config = dict(
    norm='layernorm',
    norm_place='pre',
    init_std_qkv=0.0305,
    init_std_o=0.0,
    optimizer='muon_variant',
    beta1=0.93,
    decay_fraction=1.0,
    seq_len=256,
)
MLP neurons of a small language model. Each row is named by its layer, matrix (up: input weights) and neuron, and shows model dimensions 0-127. Each number is 128 + 32 x the weight over its row's rms, rounded and kept within 0 to 255. Numbers have three digits each.
After each neuron's rows, "fires on" lists the tokens most often at its 100 highest values on Wikipedia text that the model never trained on.

L3.up462:160172184135073125157096116150159099060103147072112177121122231166137121138103082088145162111087175144167111166098143155180129104108123129131134076115145116103136062154114154133172213130120135108114106135093103093124071106117101182167131141115150136073114114113144153138110078139138123065163104121129060118104134155124115155052128120122100129133181066156142163136139181114136127142176
fires on: " in", " and", ",", " he", " who", " that"

L3.up221:135117067139139142147128116109133069157115080140137093125120195116126143168148176076161104148118137175072100096170126087159091127113129114178100123119147132127150134164115138071175094097095123105096110091103146165155095196135136108108178141126094105079185130162040135139119153167125105122142110234122111125105140124177145137117118099157156091138091073087150110065108181174157071090109
fires on: "1", "==\n", " ==\n", " that", "==\n\n", " ==\n\n"

L3.up67:136133112122130120129135119195147139116137131122047108089086170132127149164132159150106104118071115166150168164079135175101134120138102196124140135130161168098170127115110110102166122130130190074188098139095144112096131078080105131163117119116155174103173132126124127134120151138128080116016123086204155113147086157094173077113124117113140080107166126141156159174108140150104083056147
fires on: "y", "l", "s", "″", "u", "k"

L2.up249:130153144087172170078040139120152146132077107154146101129163125136137095149141137127109172139166131122123178089137137096123093071144125167127116119129110164107096092143093118099159191098087149123139194112118216154102113086134156118142143077103159110072094096108146147152140165144140127145141180138189133124184091103187172086075065105146136140094175138093133112105085098174113166196209
fires on: "|", " /", "ately", " at", " own", " received"

L3.up145:125145069186153084190178115086127163138185144078140169172147166159127095111106100172140154156182176133108146119173162179151147097135090145133197111147141109081114109148162137118115157100101130132138119106160057108101126121098155138166136127033136128145104091128148131094094109158090112109152081180077111132078107178162112145082082138095101080160107103077160125137069135100110117142132
fires on: ",", "'s", " and", " st", " /"

L3.up537:167103102152107133173094165136163097098090121091107144153171119169152121123105108108165152143121133121127154134091156089134120115147138192132146118132134118107225121090198216151098130149144120139116147115111142161102168117136094135149079130130115170158144171161139112180113119148126101152193116145129132120139158206118047127146102136057145099148113163154104124111120151107132116068169
fires on: "el", " such", "ia", " •", "ite", " known"

L3.up235:149167120155163191158141147120062171063127149111113114130170158121135138152115090149140129131099125078120092105121148143077140115149117082142181077152123116088147172116140130087175158086048091137162100111139151124092121038123108159116134111065086126100123140067152099159101102132176141140139101108141127093140184137134118119141113133134130188090159158155107184121141124120134152209143
fires on: " m", ",", " p", " fin", " c"

L3.up229:088124196066123170181105142076149156156094149163127168138188094159095094164160152114121063199101140104157115131064154150181151066145087143091135182120114132158118140155176117113180156132142147100158109141148158155163063174091110123088105160112158127090111162161183125122174152058110131116153135126121164068126148084120144126134088069146133101115149105161150129114125166175131066193134
fires on: "ed", "ing", "st", "and", "ment"

L7.up463:144112148158157077148166113142135039115122119146085095140077124164121117109117106157143173112123124192122132138189126181100098085136126194108166174114084088192124127148110143119153119112165124145099065067096180153177129155107136103194153130154180114137147106115160161140111136072114170153133152099111138161127160179157126110084132150135100118140096154219126139100070160129148073049136
fires on: " re", " Re", "7", "i", "ri", "c"

L2.up319:158113109103117108141133146111141109155146148163098118101141180043130154163079170161164176164132147136139221216116192085090125105125120153077167128081100185141119170158080076121160145191091147101157120124127141113142145090070164089134088150102076117102137151104163127108151089150113143142137146057112158118142127078163096143140192132121098082077197092141089135114090149086152174085185
fires on: " oper", "ign", " art", " com", " music", " public"

L3.up269:112068060087083136140079160108169100117092124146099106143126098149133120067156134064151145128182119140142129144111152134112086134157109174105132114107156104065164108120163175178126092165100107135096113120149149076075111108182070118149106110108074152176146156131110133130096118177164112103137107183131136130164068167113116076125100183090151119132112151130140109155126157132150135062151
fires on: " such", " known", " same", "ious", "I"

L7.up350:143130184204114176104133150127096087146108119122108120155117110083147129084127150135090147125125110150113169112157203189142100139166077115158094105138218153114099131107090127122118118154166124096115106107107151168131119121147197144138106091195142076121095129131206173140160125122092126150153147097155160087136109108111176136118132156105107146081141139135124131137141104079102190100153
fires on: " a", " ac", "in", "p", " in", "et"

L3.up81:136151115199173141135072095123100150125169134053107119079102122129179164091112112157136109132126154121125125146085153156158105148154120109100167063159131137124184038102152136081106192127126087190157108117114151110126132110151151062145110107139055125128121123130158149120150151085145145166129108096106123173118138212132124196166147160182116075154119105114141142117091087087215185148112
fires on: "m", "ac", "oph", "\\", "ep", " •"

L2.up453:118106163156157136136134140089155138069111109097102192107128106141211161119171078110108195098173039122122133171193127091111156134105142133109148137109095128109099109139208133144088156137170098160124093121099081123098113094097103076176125141111157119058088047192121157153068144151077131122088112100152156085188130102083128087091107153108175092146148128190145109089136087118176101121119
fires on: " sim", " sur", "ric", "um", " hel"

L3.up134:191088094131163137118081159127101100155083147170112141225141119118124151179176152139167105120164118115146160141142152138118121125135141193185163152145138126157185135137161212110155166134161140152170129137190151194123147105079176152149139155119142141196141167154085098147175140178152127150190167094158166117134111136127105113167120128107173158151090149152117108162157172176112184123137
fires on: "ment", "ite", "age", "pl", " se"

L7.up419:071116159121123116168098118099145115148080131138198056110102063151125140091166162110151122145131153126119112137150135164124119081123143153183126143126076103124174173090224155138094099085145212102154173149159081195149106129151102136107123130126118130097131112157115180171171077152107109079119116095181138149161146103151127148162055078039119167135146137190093099128148098187132125175118
fires on: "un", "en", "er", "irst", "ep", "ered"

L7.up627:122140197060126181112142169159139079121094102098181135087159113132117080119163118177155099153094140123136082134118105148081145156111135112137117168027164187134163098171108130203111130103130141173061133089161111102143179143149108121110074135179162145081143159113088188198122112121103079106146159144156122138172148122093089137096158150139182119117179076181151133144130129148148143130082
fires on: "ent", " a", "on", " high", "a", ":"

L3.up298:128125179133123101121097158104147215136083077125071092162107149107137097157144173155119113142110137137162123072108200152153109086188186132086175130115156089104180165140123118146104149078185119143107103143084090174158135109122167162136112107166129102136167119057152138118018088121137120152181136124110074100092172142121119134123085146131111128139086101105109110106086159095196141170118
fires on: "iz", " made", "ive", "af", "is", " appear"

L3.up218:181098115079135118127136158191188133135121072143113123168126170116138116166140167111175187161171075093100155119110099095142111100130097124153125165172136115087191098086097124161167108197060167117094165161142132119146127053068152123167123133151106150155153131103132114149133098183183141160147158169141129140172079118140119137106174151124094107158157169098214082109134160096138174100144
fires on: "in", " Al", " pro", " under"

L7.up182:126142105213129142126125074182101118126160120125160112194137173136177139090087155170146090121124125131110123132145140149098156154176124129118185124095137114079106163128147145112129091204085095120136083116136099103180136104094127161149101096094135078116078188152123138177096057148177127053138131209090117113112120169119105124081173101097075136151150083159131138136088075113180092167149
fires on: ",", " in", " ad"

L7.up77:146084160115142096199108120092158139198092132116137140145112137109077135189163167130095080137068097176107143191110170136126167093139123164102100132111115183151130142145128177150144161080077087220123149137135145081132144163144132115065153106162080045120128116134193116164117155095155081052144116065144070168139116152186105101116130147135115099127083106107081077086161127133131078136169
fires on: " /", "art", "st", "ian", "and"

L7.up220:110147143155129164115076191170155134165150105102163127116116122161083091211149136173153128178114170088124062106145127105130093099099155129137107087126149162156149138163072115169149153131142117110135160149131100095088066176111091175095137151112130159113085110129092157142097152156134080129123131186102125146107136135162112081120051079127097128106172112161084091053111061146147082099077
fires on: ":", "it", "el", " W", "on", "w"

L7.up436:217171083117107071154188219118146058142132122086129155220156104136152150093107131146185127062092142145161067162134199124133080162155155097086159124159105138115094114142131118071121139142141119147129128087102100155127146078128115089181111132117116109123055153142148105134096125117067173142160080121139145100135173147165126114152169100175134144143169126099138134091065131134147154144177
fires on: " f", " d", " w", " l", " sp", " s"

L3.up380:071121079112141090101076115121147114089117070128106102091123140125099121116066126114117085097176081101105080047105136164085096081124081156086110097068110160065131121093099133117095104126088128136120108133104092120067089118113091114108082115118112103167128103127181122091074120093137117115115074150086163098151097145086097125106105135073120107063155080113080065083111129075128137105160
fires on: "ou", "ire", " Ph", "le", "ove", "aw"

L2.up553:102046098117123139122098125121148140160078107067131141111177131178073101157073133169159132121105138121116169104137185187120117145145095159149120104123184170115181113144132093070162131141139129122111170140166163137136134118148153113167176105118087190199071188114142116198142109128139128135103053096108128142060115147156126142150132096165140135034180091147122131123114109117168103117122
fires on: " lead", " known", " due", " used", "ided"

L2.up475:117160115095105135085153087124158130097063117106185117159102163135148106123071129124178208167125140135157165181135150088085108130147125115128163122135118200176100121101149137115108170182086123085120104073141124136154148211107110093122132162084128127114123107162188165185103126111116140118062086140135126088045126106114117112156154095134129098125156115157140106120109101108118131017151
fires on: " inc", " dep", " inv", " includ", " was", " requ"

L2.up554:114111093107167104169150153137190085114126195118082153084125068099144068131137051083128167134182166141130113130145163151135107152186119142127155142154086074074114120089169141089168181105164117125133163139101099105069146118100127122126135142121142159156069066119158131174130072106122143151132098115104158098120083126122165128164078101140099060169129168110136097148104174058177082130145
fires on: " se", " att", " re", " al"

L7.up399:093183106096099101091087129112104107124141145121178164126085129152196073189135173119145147096135109143121153118159136140144123162156140059116130131115128119167118117160164184155099163155123126097159153104129085056122090135102199111146111054155146175152158200111188124152072121143131154115202128169180114204132115088118137061103124128122135119136169161092097106118118118100124177093075
fires on: "or", "est", " he", "ild", "el", "he"

L3.up58:084137102097163123070117098164134111110131132117157081129167125094111152187087143115161049170176112120119157149133154167121119154082118141171180176163162137132152173162154088114147115196089098122128090134135134148089133071117122074187121121116162111132061133144109082136096209084172093145127147156110137099130106178081138132171115090174132100155181128167151130157147079161136037146143
fires on: "ts", "es", "ine", ",", "age"

L7.up258:126115109123132153160110099103145145153136079118129115127141150171117112102101203100111156127099140185105135186110104066170037165130113143124174154068104163093115149137170183145161182085098151159123152122099093135103090101148130104170140121111083138180099107143136187168106136127079129107087080100156113110150125101107038145142128051085117158131099132087133106113118179123140110111170
fires on: " f", " c", ".", " res"

L2.up625:132134154158141162087163098153108103162124058111156165142118158082140147082166168116101130175116117106158151107137124113057132160185120145068163101140062119109058096119174166128135104128147123127097146110152151140052089107112159131148116086109067108193092045132182141119143122131091144141104042124143115148189142135126148158125181123076090163097077120131173127156075124123114190118094
fires on: " f", " st", " bro", " h", " c", " ro"

L3.up625:141172144131111141156068162111149191145153079105051107082141143139149130122175139134114111152149142133132201095147122086174113091142106159189121124138104160079171147154180090118146164072161137129151053117062166125144120109136149131121062063199132107123145156136108144134158086139123133138143164105096145106097067211114120060141131108086150125160121109092202109175138129114107101168098
fires on: "c", " had", "it", "ough", " has", "ol"

L7.up479:141105137148171077149120064170106169135120215167084089197147139144115103129117067108125193097065129162143139108105139121202100151205128118112147173124139146160149134162132198119165156153135118124156149101130195071089181122073167096165063114122108103090119142123152111118134133083118129087134129118129131100153111111107116132127182084114144118099133147213118134161122108113156145117145
fires on: "y", "ed", "ay", "ve"

L3.up46:131199132135153122160145186132145077136132169110091112131135081127158206145129164091108135100101121131092152081169117118090085077139100075133151145153179153149170099138189127094182161164095143210185143095146138040133146118139139103114099065117161122139104154149160139106152135098088114180188169172150094135122134130100117082095082112112118130176104142145096158137132101170128115109099
fires on: "y", "est", "or", "it", "e"

L7.up435:118135136096142143107153119145171127111128136106102136181146125099146091031087116114133179128066123129073155172113158142179143122123106191136152069136165116107163152120080103093098144195108147111142120060092098122130117088101115096098183174060176147115134145092202186119124156117153151138124154113149130122117167106089077153131152135132122104122145155134128183111106123131102136084174
fires on: " of", ",", " in", " and"

L7.up169:114118158180165165200170133097125163113115146101107133081158153150110131150058154097085119147174138123061077128122130157152090126151149093108175146139134097153129134153117136109092080156069163130163136075073124115110157126101086074159107098088106155102079096146168173149135123111143093139142147141103159164133094145148150160096160125119108097146141147160151139144109106156124073138182
fires on: "ic", " c", "id", "ed", " and", ","

L7.up268:136143155158105066113111175165150141155134154139098128162125153124087119150093118143100052115120108071131170126106144170165115109180102155119198131140153156104184080082166148147155103141100173142120063120051159129089170105099133117099142185100118075090118168113127114169156086097093159107127120059135137128151106177189120124134117180102088166152169148034138130080148141151091110113157
fires on: " Al", "l", "y"

L7.up283:204121121138129090125082153137130099116150125147090144148108122076091186137164090077199143149151128132092157086156125074143114094158116164165089125113171084129143134148064093106121159167131160081152146159147118089142155078165089110108148128080202148144159082107145169175134151095180098108152132117069064079130047086161132137117091158145136100125109128138170105140083116176116139147146
fires on: "if", "ig", "al", "h", "reat", "ug"